From a checkpoint of a small transformer trained on Wikipedia.
Architecture: LayerNorm before each block, learned positions, biases on query, key and value, untied embeddings.
MLP neurons of a small language model. Each row is named by its layer, matrix (up: input weights) and neuron, and shows model dimensions 32-159. Each number is 128 + 24 x the weight over its row's rms, rounded and kept within 0 to 255. Numbers have three digits each.
A block is one neuron, or neurons of one layer that tend to fire together. After each block is what it responds to, as a language model described it from the Wikipedia text at the highest values.

L7.up3209:120126117116184107140124127130113156132127154119125122129126108120116113102089092153112086145116110164130136118137136141126102134142160062116188145153187188125092160136149156149117142156145134111104170137112119132130174178103189150176164133148132113135065117186082111150139143133157116147126128128164128118139117139099136153148131140075141135138133130155114163128153143162120088160098
Responds to: Predicate complement start. Tokens opening a predicate after was, is, as or became, often adjective endings or possessives: complimentary, Netflix's, was the.

L7.up3295:094118148129138139107121123133110147094128134134124110121182117133113176128078057096108155130114152156112124099141139125124108091119135201081135134122092125098118132151105149119138155149095148114154099115161117111103149109149149113137146176140114085139172134128070143113148129168124130111128144106134103129090171130143128131104116131128125128114130159132128099123153136131132150144144
Responds to: Mid-word subword fragments. Short word-piece tokens inside a split word, often in names or rare words within tables and lists, e.g. Isa-ac, Aze-em, sho-em-aker, Theor-em.

L6.up776:136127124135170151125133124137153141129142067142103121180126157127135185126123150150124093127089121112118154096095151128132146120142080149112145100160117187101101092135138094123129155102123092146124058139115114166106142134142100162119177086141100152128152115118140149142130068122059129134146151141106120109177165156131141104112124120159154136134147114123163127119105139161116140109123
L6.up809:134162125115143096146117103101119110118108145140172129136158132125098139103142141104162134134104087140088093118136154140130152096143096112140066114106102132119154149147159099149127166098151096102123110114094135122149126151156099165093138116110126150151109150125142127135144140124089166114125174114149077099124137115152111098141151134133206117146103096165113092166123157115101112137168
L6.up2227:122165110120131146165141153129097094118115128139123123160131099169134113161152123107099132192094099128135131151115115100153183127115122127163110147116117129140125134118114127131127143116165135078124154141135121179198091184071119136101136146132113089141092159110122153140147141140133110122134119112134101109167108110105141143110130127162125127128119171099148126100134139112144112114109
L6.up3395:083128124175182147170148114132146149106093150143125119157136152121103113107088139141157143126144107098151124143125093114144110144116149107143133185117118087147128130146118134105123152084169132122128119112166151178128090116122131075103162129106116114110145105114162146108166164143142121140104095111159133111088136151153108147102132133124158157162161150149082126107155155091117141109142
Responds to: Start of year numbers. The space or first digit that begins a four-digit year after in, since, a month name or a full date, e.g. in 1963, 7 November 2000.

L6.up822:097114194133105082148162145100144135140130071132088163124099137115145135101074137121137153130135135138131149082143129156144120121130102101137118157127152152098105163131143144116132105176139135108094118138145126134134121115151124130158113131098095162108102150120141155151117109159121137137127067071135118126139144135107146155125111121120132139105125118102171127093166110139125146111167
L6.up1477:115109102131134115133133137129135135150121145123092189155129152149125106103141113123148117147140119088112142114143091130096141089113121136145123160148156133150131151098127092083099127090147157109143123111200118131136080123095116130132141128104145135093122158132074118124101157112116121133161075108080170101128085116160068140107128136088156098118173133108170134160126162085078157157106
L6.up3358:102120164127116087142147140159135128139158118100089113164140152113132105152109126135126107135102106134120127103145124128166149157160183079186138170154146125187161154140096150120119118161156135138149109162129109101139128163110155149156141152130168147127126115137126123144117115141122147140101076127057115114154128121175112089113158169153120150139092162084169114117129169122140152081093
L6.up3806:126164121108130112117110119100158106150139096153111132150082110144143128161131126131143153133150147076103089130175131117074118153095108147138120112117116123101089135127129156118120120163115139108119107097137166120146108126165142133136106144130099153109111122142154104103086104165144139108133138137131146135106064143134136149160090116118123109126072111095158100090101137106122088144152
Responds to: Mid-sentence conjunction "and". Fires on "and" (sometimes "the", "in", "it") right after a noun or clause inside a running sentence, e.g. "talent and inspiration", "untenable and the regent".

L7.up1435:099099142147098108070107136110099109093132120094122151139125124127097107102070107148183083106137134098123123184159101107138150146119146107130112118074163146133100156104132174137127115117173161120112100115155095130114103098117136114140127112129153147140105097156130127132105098119139116129139111116112133151171141166144127133139148153062179152106110117087130131111181130147133122070129
Responds to: Headers and table labels. Word pieces inside section headings, table column headers and infobox field names, e.g. "| From |", "Governing body", "==Past rosters==", "Certifications".

L6.up1036:138085091121133142140169083144096104149141132127133151162177110122151127133089123130123105130145138089153164112112080138137127150128156110122145137120145167091099132107122133152135144101150156115126101102119133127123138163114130174100183099105109158108161127139099099140076112141163101190136118093144118102100130145147138124131113105153152113140155120132113149173185128152177115131148
L6.up2184:130160128117079136144071144092130131112188145169148131147098103125102175159107096132148131155146133070123132121155122143127129170094096106189158151127102120113139156136136177121123140101103119129147130127128110135140144110135119108154156142111107091154083137183099080117116127073134112113141108150146153115118116129150177152104152138145105125136136122132175122142108148122103125126181
L6.up2683:098083105158125127150083109126135091117143166127156125171133126128137128115145157145142180131107121132125128101164146144066081097104134147093131119139135128128107161109136150137085148096124091112084132118142099149096161122091121151101141170178136121098143103160118102183078155148117164122127093124096157132144140168121149128110118133169125123152147116139118158108142136139167112163118
L6.up3445:088120124099051098090110143094153126097156129129147128141125128136153126167094121164123168125130140123143166140166112093175111096129151170116094129128112083100086163147158171134118166156095106144128124107168124155157123103126154113144124149163160100120084136148095122113145143121110134115125101106111132124151131133116102144133126137160157123086121139121111175102132140118140151091128
Responds to: Date after on. The word right after "on" (or a date numeral), usually a month name starting a date, e.g. "on May 6", "on March 1", "on the street".

L5.up498:143143132088117127148145142108110129108111123096136148136152108135080192151127152125141064105145100100128123118147145147106169162112100133160112131119117124116168099128166131141120152127125132137119143126096176123140118132130151093120074135121144165128107158134134150135117186129115132097155147098079124156101141124154127175109123151146181025124124082154108146139103131117112158135114
L5.up1677:136097113151110139123124135140144154175129124130175113100177142162161149155128142120119077135124154097156167171122167068136149167104102131124131146143153123123145135094163124123103103122128160155124136121081136136155125125115143136122146153097141143110111155140141143136156140133110118130091097123122130185100115172089096113115087121134142181133136144127086117115165158116131167169152
L5.up2450:142104112135172129143135158152099132085113105133124150126118128144152176107123130112140134118102119126125138115140128156117126172136124133200153110118125129142081158112124143141119157151141125141133118155142162109142160172120131102100156124153093111107133158146134099107120175113132126120136124102114115117151095120123118135114111115153118093106107120150144119111138137157166137151152
L5.up3702:104110124150119173135116103155132111131134137136140104119110114111120159135111147116088108064115097171084105152163129110107112137148137147148135127088150131165100138113071080119117148086136087094111148136176113113124125145139097121139195127116140160100120135114131140118109134114116099092120119043123117135159120137090138114140143100140126131134187114125170167105139145175061135145138
Responds to: Year-start space before dates. The space token right before a year or date number, usually after "In", "in" or a month name, such as In 1922, in 2011, March 28.

L7.up3265:165139111162119125085057137148146097128097132143080143146148132100114150138129090117117174093137104098109144138133137117150122139132094144131120101127155133149130119166101131178131151202138095136117105119117109148127093144132091149118141110163115122140102143122112125139140148161133104117153129134108146089171132090118120114156098124082119157141146124104144128137131118171143125126104
Responds to: Final digit of numbers. The last digit of a multi-digit number, mostly years (1999, 2002, 1255) plus counts and vote totals, before a comma, dash or pipe.

L5.up215:131078125114152116108133121098138145163108156111141125139127116169120147106147145153106135104129129122114146111122112103190131087087105107082164132131124167118107082134154141143146120145113117126120116146132083111125129115088134143146138149147110163112150123172135144129167138170145142110148147141136097099094162131085135129123123103103125088112115142154121141102155075108129147079158
L5.up982:117108117116150113189126139120123078119129102074136128135172131120134163103097145133129100065124110132132164097106196137121117122126096165108133126152115138083123087124189175104163141106133094094128125137136127131085160144153090151153108123142135096086108111149139116151115155088168101110156115134087131100150145131122187158115135114133098118136112109117111113124121095103175156115111
L5.up2015:153101163144116092153076153135136176120100145128156126148133117096106129125129126137201161095163123101154135102116128107175155127118126124111151162159136176119114093167133096138196106159131110169111156150183164142138152142127106122156132116121110136106118119123150132149123132144124163100129131131101134154110134061146099116144084095143092117152099163136149108124074092137077106140104
L5.up3011:160097135124144067118104123112154158114153097120117173136134135090166137117076135088155093146158141124134149099135140116201148107166126096144173071174153159122128104135101149121144172112171125096165086109124126148153165134121113150098143156105126110139152117131085135140096143071103114088125138116118132122138135142113102156120126101157104157129124145160114106123144139173142111101108
Responds to: Punctuation inside numbers. Decimal points, thousands commas and unit letters just after digits, such as 26.1, 5,094, 346.427 g, °F, 251 kJ, mostly in tables and statistics.

L5.up95:187118118114145161157132089173155104173128113132106139125142083089122113128103139165160145094133111069163103122122115155120162108085112117117118119119109126116144112161098119136140148139149132128127109116148172092148112154115140145116104131096073133106121183091152138118095101138167147132132095116095151102126142155135136109112159136160115073102202126148142135105141115151120147141130
L5.up120:137081135124149176109176073131176132104137126136141139145141144135110118133154137122154098141083112086127146112088110161103099094085139105101123122089159140108154125161152148152137103084093112155134178140127155091121134135120109143128161137143151134100133109098122152096151132149154124149146156105168118098134144131128158126140130187161097096107177173137132139149120090140091133168096
L5.up2171:129108133144148153126134094142111132153082125144148121146085041095125124124141155135151121118099087096147139179130104163128126120049151142132085077110145126121116164120134116082155110077137103154139144132120152104148151114093093121110171122112142155109162102127119126140122159148148116143142136133149123099127129130128135119161148138151154085122116109103128143124120159136129130147086
L5.up2800:144103151124088108151125148137131155146144144120158096118141075135127124104119118105163137155111121122143104152127167143084168126136107124142142168110085067121165131104101095113125132081118119172142158099174139130121122130072083125167126154160117151119123111078125151135093139111134177102132096120113114131139158111148081133144121128166082128131108159102125134140155136152121084158161
Responds to: Mid-word subword fragments. Short second or middle pieces of words split into several tokens, often foreign proper names or rare words: Ze-ul-enroda, Kolh-ap-ur, Ha-em-atopoietic.

L7.up2055:074110123098112152140135097106123136088147078156144174112164112148120145135123144137100156152130107149137150125105140122133150148096085129124154125114120102136135106132132134166121107100151105145116120128154155093125143098114129105126171159149150123114116140160154155111085152152140102141137105119132154132177143116146126147164111145104144113079092175138166138158125109165150123124156
Responds to: Mid-word fragments after sh/s. Middle subword pieces inside words and names, often right after an "sh", "s" or "h" piece, as in Sah-y-adri, Hash-im, sh-in, Mos-qu-ito.

L6.up55:132163149126142178099097143083124135092107122173095143107123122117120123134109100120133134114075107146142166079096146131107094117122136162116118149132153116156145139124109100097096152142182095143162161128117154148138132159131129113138117123120106129121148135106108148108129122102099137124136106119137158107085124129110130121123150125142110141164151142098141111142075111095112154096122
L6.up324:102111122097124149110093156096106128108138119132131123105136127098105122110134120099113152135130124132138128115098108130127140153150127162120145142101137085114119137113130112114111090116096094070141146122128146124133137100141145162093097125133068156125099117106114146135108161089118127121127173096071130130114170164132133112070128124063119114145133126111110133105108135146092175149142
L6.up2697:093151112135135093159135142134142126151118105126094118135116118107150181168103111105113126101138133095111073131111103128130106097115125125184123159111148137124112144149171138110103100147155129111139121121136154154132127100117140140109107102168115114083123118134094165092126134102138119135132160142154132131101112129151150085147103136130145116154120126172128159133078125146108107147091
L6.up3412:093155118123168108125147108147136125089106151128152128132149134157093089139127140132091150127145133138149128120138154120146129106149142111129125137105164155149152136096130124110136138111142094132170159131127162090089127128154115130142117129136058115150151100122167127128130161086142134137099116121147084095132139119137137160062122095150128125122105144129138103117109141127131155130090
Responds to: Year final digit. The last digit of a four-digit year (or season range like 2017–18), mostly in tables, lists and dates, e.g. 2020, 1980, 2010–11.

L7.up2940:107135115104151109135147115145140116147144153147135103149120164116118133142114165145102095115167128102144147124124125123142121126116113115115152122145144121128091149129122128186123160108181094114132091124132115126123164111130183141120092102143135144130114132152132086137123151103136111095132138095077170122164161133081150098104213122176162083115102158095128111096102179139108141089137
Responds to: Date expressions before year. Month names and date-introducing words (in, on, from) or year digits that come just before a number in Wikipedia dates, e.g. in July 2012, on March 29, 10 June 2022.

L5.up1828:122143143141125125082110123145131110131094081133123103102133085110119136113116154142119130108121182098126126125125102086122165119150117112139115148114144108096136139124156115128118130145105120113148112139127167106113151139125115130132125143159101096134096131145145099132139152096135133130147120124069156153150122071119084111146122106148098103145181152109128126149141136120142149153137
L5.up2275:147077102150161153134132098147110124137152176143096139130123119098101163140112137154129122139108128132121148096110153123111119109138165100095103192136140123122072146122142168156147151100145130126126119126156109132147103114083137141130155157147093146096124141093135113148162125115095134132142083092160127133171114108105143115190102121074133152118132159108122103124130138150127131134135
L5.up2337:099116149149124123108099115115100136100118152141138112105113132115164127141125161114091136134156110118124142141147139127111148191135118124127125125128177142141141136080095131131134110160170117155113124116099128132157146173102151147145136120130155138152105109132115115148127139118124100165134174147175126140159152161089196143157147091111118150131172144122141098113083168137123078105130
L5.up3611:098110120099134123153095103109133109188121129082128130149129087143092107133130140142143123112100129109134118109142112142104159096125149185113126107099167160144130117114128133132127091138086135146085126152080133139171165079073160201136144153095107151142154155067165114161131135126110098152121138151138097158128124118165110092083120108117124124116108142137143152147136131126132095133151
Responds to: Coordinating conjunction after phrases. The word "and" (sometimes "or") joining a second item to a just-completed phrase, e.g. "at school and", "were old and", "Rights and".

L6.up437:097097117147156090156155074132102171137085093116134156126178105150113097115117147090139119156112119146140176142156093117106093126141133128173161133147171160143131102136140134150143137131115083093127147136124104149117131134083170149160121117151121143134089110148090137147139165110159100132113115121120105099112120112121109115138144111092117162149121132138119103126154111115130117110103
L6.up545:121118145141147115121142102103092158182140122094148152102114103119109116114071105136101109138086133133128111109105090157131117110105152127121153132128131172133155136118104126121165151095152141122135138183134151150106127143102150116167106126114144084138098115099150128187135102108120098125104137146123149122159090177119123145134169132123085135033122150146130159136145132122132109110099
L6.up3281:108074171143172103155105107098134136112169120147103088131163134125159162160129085162123163188147127133123142105124095107084132181102147132126163064119144141133078117095123142112125134104134129100108135109152097156120127137099180124171118171126160135142158108140130113140143106113161113136115141130159157118117139180146122114131169052107130091104094127141107127139086107160121151110120
L6.up3703:163098158125096124116161127135128128148114140121152161175137081114123106109156131097108159165119109136160116131114131125117130149185110080134135122118112148125139138130161118167123126116125133088104143121125107104080110162138128120142119138140097165122136122082116115120152106101139071137155111119128074100119135103109127113106126154131109168110121132159112135108193127117132136145098
Responds to: Descriptive role phrases. Words inside noun phrases that say what someone or something is, after is/was/became/a/the, e.g. renowned, board member, best known.

L7.up2935:143148102130132115159131177091127123105119107123117084186144145085136165134155078152123096116177114137136125112131125104151127103130093130125111141124117111149123151161137139131141113094145148078144109127155164133121111149175140129129125081116149168107120129125113147111119155124129103084135120126139120113097151095121157112103118141120138101138101120094132142121118110141125152105123
Responds to: Mid-number and mid-name tokens. Decimal points, thousand commas and table bars right after digits (80.6, $350,000, 347 |), plus inner words of multi-word names (Calgary International Film Festival, UK Dance Singles Chart).

L7.up94:150166170129154157128085112122138109136139137157088115152121116123104085093139102144145146143111102087149177150151146128118171145130142076119126136134133092138121120135167111112125134102181118123116100125140116127085110132160123116133125138145139151116098107104141110105127160108132126120121137128087128128095169158128107149129147131113129126118094157126116128093140161119154127141147
Responds to: Digits inside years. Middle digits of four-digit year numbers, such as the 9 in 1995 or 1890 or the 0 in 2007, in dates, spans and birth years.

L5.up1549:128169130152144120136102113099110135205109156135108055121180105123120131172134103141155099104134102158127122180166137167081154111167081083106117122156104151108160124147211112119091126169149121087142125128126152107134130147151117136101126134142168119127128152136153111096124130164144132161113107124064140140122132165121144099156123162164156158150060099100120097147122107131101143136144
L5.up2126:119136104085147136122099151120123109101131134141103112140129124128159127147107104148118133114151068097147106148124107105108116157127081116135101166156148143128096156088151080101142135183141142146133125108166148157095147132130143123083146153119102125082117117164139115160100127147168161134127124116122135129132153144131135127179136172140105131128111129106129145180096142123145094148143
L5.up2642:104120107089131154126159129089109078115167143142153131103163142108126097191168080140132067113127134073130088133120125159134122123150083131114109141125148118121158158119139158085139125147125142137121113106118162100112147158166142123144133113095100132083156134120132132104082103159135104113137134175140099153172127163106152096148126170144127148139129151138120122144106117114131162151146
L5.up2767:108116117107148108179091145129146101154156129138079111101112114098109117115151139149114136085149090124160182115125177158148162092157092130121167095121139147127141097161104103100093141132118103120140158146178129145141134151111140117131103132115101133147146140113112099161159152112104103110105120135110142106193067118144151155110145156103087114188137156074086100159147105102144119102106
Responds to: Mid-word subword fragments. Short subword pieces inside words split into several tokens, often foreign names and places, such as Shym-k-ent, Tsits-ip-as, k-ay-aking, Wik-ip-edia.

L7.up2520:146111123118116094101111135109115134107100109111127146084103101129120182085130120128151123133136144138099123149128128125161130142134139122105129161117149131154107113186130111105159136130145156144125112128122137148117153136112154130120114119116133168107093144114155136119132116142143146123118127094125100144138121161157117118138159126124079107107122115128100157107162153108162111114156
Responds to: Coordinating and/or in pairs. Mostly the conjunction and, sometimes or or a comma, joining two parallel words or names, e.g. recorded and mixed, Parks and Recreation, Best and Fairest.

L5.up481:121123128121136113117108091117134089114146128185113124134140144122108157101095081129135172107126097142115113110159121151120135120148113152122166142086200116156141153179137099184131135195130135111146126141134126109137131154130145135129129133150118140112121111102087110175110156149119120151102163114128156093141125085121122163146108157119090106159112134119157139116119123148141125150142
L5.up835:118161112148139131102094122128145111101146124136133145160129136115117123183134101107103141083139108097098137131149128137140116071155124187146170133122147103148135116179144155144167143137120108090152091095151136143106111120170124125159146142137113129138152119145096159112152128118124082078105143125089166142119131102121093169135115099051082157132152135129122102118112113126118111134137
L5.up3614:109118118123098123108131086090105133146119125116098113119126180109109127183104140141156130142173106137098097135137165144129181126144161139113114133105112134093161132141133100158130107102098126107124121106152105123081165093138133107136125134105107129154070123159108107101159131117141106086120116136096134125117123115166186149160150141094103127145098124090106077123148102179134144108113
L5.up3799:152138137117118142111102103107090101108112144132148152105137139080132103132107081149152141142130124124097129117106139133152114120117093090126170133131181157117139118159161126115118103177159091105118126130138169159121144095142121146173080141150111134149089107124099142120136175142115098104162107108104163056146128138084145171159083149085103122143173130081116132149120135138086156148150
Responds to: Final digit of numbers. The last digit that closes a multi-digit number, mostly the year digit in dates like 2019 or 1715, also coordinates, postcodes and ID numbers.

L5.up223:104133090131140099127068109114117140156088170145116137126130117123128130119098102126154128140161156128135133116110117159140122089122100134136193157131139096112162089104156109164117134119124117113109145117150130112112081135103171116162133116111101118116148149085118155093132108091121139138103106152112160072134149157131122179124122150102149114128132080138158125164134139154162160080133
L5.up1210:099100106138140138101098099126145143171139125130065137102141130106125153126145139154133117109136137139169097093141104133133175135170128100134146139127117120134170125105079080120113200094157123141137123110173129136123131145134114095120134117165117140106155111131166114130139108130101112134102103141077159085116112096162174132137153123127091104152136125142120125103108116162149086125121
L5.up3164:114175160110093123129075121157132111117118092134131163130094183069132164109148137153139156141125133091127141108125133175174135121178139111132140094125179111101107120144120161080119166102155107143102126094132116154118110079115118094177106098138078132128154154129166119157172146098179104175148090149123141116160142133079154155145144092147090105121144118178151108119163156112124134115109
L5.up3247:133136131163124158111101104114131122120166125149113149168125157088170145112109097167141179159134111132143121116134121130121182126180139120125137109132152132144108137138128076134139124104154164100136092155164125119092133111088160119139201131190132181159137122149133134150140129080141137131126092114135115151140152079110134132131179125111091123148166122144137105135127139086173126129117
Responds to: Historical time and ethnic adjectives. Tokens marking historical time or origin, mostly year digits after "1" (1960, 1228, 1853), ordinal century endings (16th, seventeenth), and ethnic or period adjectives (Ottoman, Romanian, Italian).

L6.up185:167191098087131101192132153151135163115149088111108114136117092102154130138122107112112147133087142173107137112110128169164118122137118131140160121128108129107135144147155111084080123148156157153167079149133116138119126114122096119104098131176121146096130175120095154123149112129152127161164106132120100121138098147107145121094145112148135164165124147144137115176134113101107120146099
L6.up909:103139099129104143116063143148092168157137141105123134140107100098169178118133106139121141137132113153133120122128111150133133111138083112145105147103151137144172106166118105104108114107176160100164063154134128157117115140100084109151154123160124136101155066109102166142143111101125128126124095149100167103143171141145134166120158129125089120147155098148142098104129154147144147118104
L6.up3145:145095131095113111117089129156100134118088141162128142169124151112150142140149088174128119160150109147164150129106120134156192159166150149110100167078132124126162163167158073136120151111181156151137103144137091114133108125135106135123117108106163113125131138141114180112100142067145136146110103103122085130136106094162123131131156131094095123135141122172153070136140134139120113132140
L6.up3651:098099154164131142129089140151152153174127130114082165150155115123116149141114098126145143175142168096139107153134134148138149146162123090083115131157126152136131123150081125106103130113149127128154118139159132176111111082116128113131109107147158090103154144132117130096124101099127156112083089149072141114140113146185177158122111099092132135127131087123116159081137128109111131112121
Responds to: Historical year digits. First digits of historical years after "in" or "c.", e.g. 1948, 1228, 735, 312; weaker on function words in history prose.

L5.up1237:109116131119114152085115136126134115146116115120112165114080125159073118102129147112133122130111124185131137103095087127149103125112156112127165149132147134129179143108135106177087085139083216156148179146145151141143133110150182124154105149129113109091112122096126119117131101078108121137146137138121118140167108138130080112155133129130111163128079134146142121145119131088149078146123
L5.up3155:155102110146129136078139149121082084158093129123150093143163128136099146121169144140153106132102149158144130146168128148171118125115153146167116147145104157120142102095121148055147140107110131101097144144142143111130135149150104142114108140137145149173146094120080084134111143146104136134127093112096136121132107141140143127166099097122103137116139139146056110099134164114095168102126
L5.up3282:135129110077082075091087092154136114149110103123152129149127119123156139142108124128148094116089142117153144130150122104096132142149097141146156114142112114138101175116134158173141152155156086114121123166132130124085141181147125124129131112159146094166132128159115131128087138145118104160135117165112092108179125107124135129142131119097141116100117120148108141185151187105169135112147
L5.up3634:115167143170140111149141118137150101156112120128100119147113097088136127113119138137173118102069154141144148116141102170093141137121150163140127156129111144142145172148060147165116110123160082114182123130116110137150125140109121129126115143098113080117128118140107182105104090124153116154150100128120114127144118075107166107100126154127127107120107195110164085129123135167153140125130
Responds to: Role noun linker. Fires on "and" or commas joining occupations or roles describing a person, e.g. "filmmaker and", "writer, producer and", and on role-word endings like -ee, -or, -ic.

L6.up755:128115107191151168158134103103177108102118128111167105075115114102155194130123186144128119112132098117123117103093128129081164138149091099121125152171133152129082151091153134111065146116104109146108151148136145113129078116094137129096138129097113177114103094112120122135157171103130125082131137192121138092144170145125110125156098088122135126132125109106122145155140113106113176139117
L6.up1185:107133165140099171148122090117126119156119114105136130092092110093128139133118124141163132113129080100181129146124133154116164160118103177160141111110114100127145148163085111105084151105105127112149104075126147089174104124125139111141142120119172143109173109130132108124093083087097135129120123131131150056179126185104141135091154121150139134111142176137121150151133125123122139113086
L6.up2361:092160132133205153162130137153130152103072127123133110057145119117079140128151147136140125090138115152165147152128128141165109146100137136118137118092131143131152103147158132148152118129137113092149142107142131070149106116084116099135114100072142119095208095117115123161114107138128129145123163107135115086106137140142165173156146141095155068120175113154106136134171122110102090173084
L6.up2930:157115140091103129137157149098124063129092130138111100113181094132154098117123169121137072174117116124127117104191116120096161130129156127166131143079078120143148154131122113151105104084124151153099162103144156133115103165084123126151138129080094163126103085128123170140115097106139148142147112161123141076175108130120124115092088116147130106104115142105084096151135108167159125150107
Responds to: Mid-word name fragments. Second or middle word-piece inside a split word, mostly personal or place names in lists and tables (Mc-Cl-ary, Fel-ix, Hass-an), sometimes ordinary words or coordinate digits.

L5.up304:116132124079139082116093104145071152104150114143123155151130111093093155113114148153117146135110128093069097107156174159150130123154113129078193175115106126169121154103118120116102169111143133090128091142116102131137113111107148150125120097168143127134113129127110124144121113110150140117084115140084136109138135170144172150121104112171107088090094093115155120073126136137132156159118
L5.up1162:084172163151114134154133095144154116139124121142134089162097121139141100107159128135123127109124118144093151124119121131137133129108118115136162147126104155134070122173156113106110159119137137133129158164145177111128119141122123088130124127107125104116116092146131160138147137146123123126133124131138173115083103160114109145120155115175116103102126161142142112143111085097104120099117
L5.up2435:159111136119156118131137139120175136114121141121133156114145131093158146171144147094126093132130125099128129134060127080112094105125114115117107114153156136117142112183114136160154114163136169137116132150163088135137140125134150148143136143171134143163139132131138100131119103120141124129157095113090146117118135108120140171125077137127121157113083151167104130123100146127090128132150
L5.up3054:164126109090123142122148151106135120098097115143139075069146145146124165130155131115096090101098092117121093121140131136090084133111108138121147125157122164152107140124125142135179124127134111118149133078148125163102106094080148142112134098155156144108144156112138153132196172137148135162116140097089097143125139145139117134116160114149133143123119105164116121126163125105101152171097
Responds to: Month names in dates. Month names directly after a day number in day–month–year dates, such as 22 June 1952 and 7 November 2000; more weakly, digits inside table or statistics rows.

L6.up190:106094147129119117123123144105191097126141116138110161117121140137141171130117090124171116157126170108118164141103109095114085161101099171153141098128104183098121103134165115130123109159082131128087129109144103190134150098066180192143101121091103137178148108079137126123136119112177117128116168175031124114132123138128166163162119120085138133172134130102077157107115122100087156100144
L6.up2294:114161157114170144114127159126108137133132109111127142157162156141107118124135130149126127134137133158138131120086146143100131161164159106171128127122168125106129127092109144134125128081135108128125146107134128132141133147107073163113155133103088115144208111096148135174104187170105087144104109117098135112118161076126110194164064137108132165159144137153108150106137140138120101159127
L6.up2428:130137132092150131130159119097140137116113133142120134141092107132131143126139126120140149153157136124132117178102132110155106130170150131143146148123128114113147101096110106132141122154151126082107134106145139120126138121102148103159141145129119140138112153109108147137141173128118087146122101079107139096102135118222107129118112128078088131146133127139121119119142075129190090097145
L6.up2763:117080108147119128142136166132121154152116101163128136107141155109126143134097168109090145161184185127115171097102147128170119144182109135163121121119141148106124101137105136139136126163104137101168120137143134129127169068112155143135142145161088135152159134148152121117156110147139127144120153125117133083161139128160088163112150148129130114163130094144109082167190075089114118114115
Responds to: Table cell separators. Pipe separators and spaces between numeric cells in Wikipedia tables and stat lists, such as "22 | 20", "(87 ft)", and sports-standings rows.

L6.up788:104088123146114169122150080142138089091104162118129130149137145074150151151114118142139134107099148103106157133140184101128176150149105078137126079069112121115088095110131141124115081087123112111122136123156148102141156172131093142156119101088130105161125115166144131130107081155143114134096120107114114115126125137131120114139112155115116124141123135100112164137155106168089128151138
L6.up2631:116087126182122137145134130151156165147104152153149165147134146117136181132108125159128123163139050160119150109155115111138112162125129150097126129096131151100191108108175094127151118120111120114146108127121177093123146101138152091177105114122081165134083138146135115131128123177145098112140163106135151097140137130147148122137130132173137106105112135135095112112112126153140100103152
L6.up2837:095153131144144119138089116116146120085138126156148120139163148106134169183134110105127099120159119093113102109076109131127173099112116151101132141095115101144150151129151112115123130112117104102145111131134141155155151131145124098111081177144169117126152127133161089108135155138077144146067129133137138111195151111113122135126157123115157098140127119147149141150104132105148169148163
L6.up3379:139089142184114156147107114105137145117164150089142134122135166158130109141159154138103126130147113108150148128160102108104122130184133067122162122067137155085133124101104147082119100098125168087137130143131108110106175121135127082130137119123108140096131073136102116082145139096101131129134157124128127125141106143121088171126151139135130112178108093053073129085188107086120136099163
Responds to: Mid-word pieces of foreign names. Short subword fragments inside rare, often transliterated proper names, mostly people and places, e.g. Kas-ab-ian, T-ets-uya, Karak-or-am, Tsits-ip-as.

L5.up89:111131093120107122126146097123121106106127138141122113161134142098139113127109107132102129116103098119118080116143065066156126121143149088153122164125116148159128129128133161139117086131106123166113163141145109116125148093163136115137096144095144139110119085103126131127142168123102144110133126109110145135177120159129126127179111139082114121137153090088141107140148125145127148129111
L5.up2382:124140119094152102126127132084164081145115133168099194144159165095137120190121128183137130136126135104120080110130114145125145066139127159166136111101106112125126081131129100127138110111153150145113128158105142133099148135092116100113148116123170111110094123123099155175082148124130160134140132126081139130130126099115129126115066113151113162173111136115119134125167147084117182150109
L5.up2937:154162138142127116099123102116125177158145108129152200149106139112153133138136085189136115095120135112085112132143071121124087161114112096102133113132148129158106111091164111134131126107154171132098133104133149135110148106130146109144109158097152107135103160130109143090146138115129151146150106106133132146106131146141128121136129142108184058135073134109166164124111134051114128146139
L5.up3264:074153124124092103110090139137124133127141145128131163160118143126128106073116114140134118107160134138105125167135099083111113127132149118139139128093179134199116166109172117097133151139100107131107110128131135134147126115116126131147139134123115128123073198061115106151103114121148115171161076118113158157115113174190151093153127135087163067137100104109181163131138114141123108144111
Responds to: Section heading words. Words inside Wikipedia section headings, mostly "and" joining terms (Early life and career, Awards and honors), also heading pieces like works, offices, lay, plus some prose "X and Y" noun pairs.

L6.up117:105145137126115134131144111142081102128165135146142128125102144089103122101100139100125093110165125150148104112150129101130134148090139114148158174148116153168124118132096152133162132189163114155095085089156088151178156088152082097140146164128110146147108128101117135156139125156117055148168108097123154138124154122135168094158114098086141146143140125092147117130146134142129128139109
L6.up316:142104123085122123083165134154127142126098137110165169132173196121139166116122139115106120095108146124109120114102067139160083131118122137124175132125121154139091125154133172179159145129105143164123148068095101135145096133134093171105149124084128111108150116113149102144158119159139080173121118102091137141106161113108101148121133136044133165130138140122099148130118146151136112125128
L6.up508:126125121124102114157141128172115120127124135124121111163127101147194132078178128130168141115175112144118116164097155118143178121111104138122155151101127180116135161129134162170159127146105173137094128109125144095147167120099113137132173106148104100098128191078138158147107093118151105141151100107135140116127126117154097099110115105148147142130111111101137097162083125125119152102122
L6.up1511:125114126125140122103111135111087136112134150122174165148122084101157186105121139145110110117170164133160164088106151148132129164118090131109139124203131148151129099153135158090128135104114161095102105077106143113123135112112085094138117160107083126136133137117116136148077114117098121153127096101118184137089133121127130126109118102104140128158115126144105132162160110171152127170088
Responds to: Field and column labels. Words in field names and table column headers in structured Wikipedia text, like the key of an infobox line "- Party:", a "| Club |" column or a "==Music==" heading.

L7.up1930:157132135145142177118113114133089094105135152144129085184112100128085115109103146122117154171139110096132132160099176129133136160107119114122104155147079085112131111154105112148126118109158141141159109130137119138107128110137168175159158136163127134140131142129194098148124137155111130158126128167113135108139144130099098104089125158159155104137111187101128128112204167126099182155152
Responds to: Year-number onset. The space or first digit where a four-digit year begins, after a month, "in", or a date, e.g. 6 August 2018, in 1995.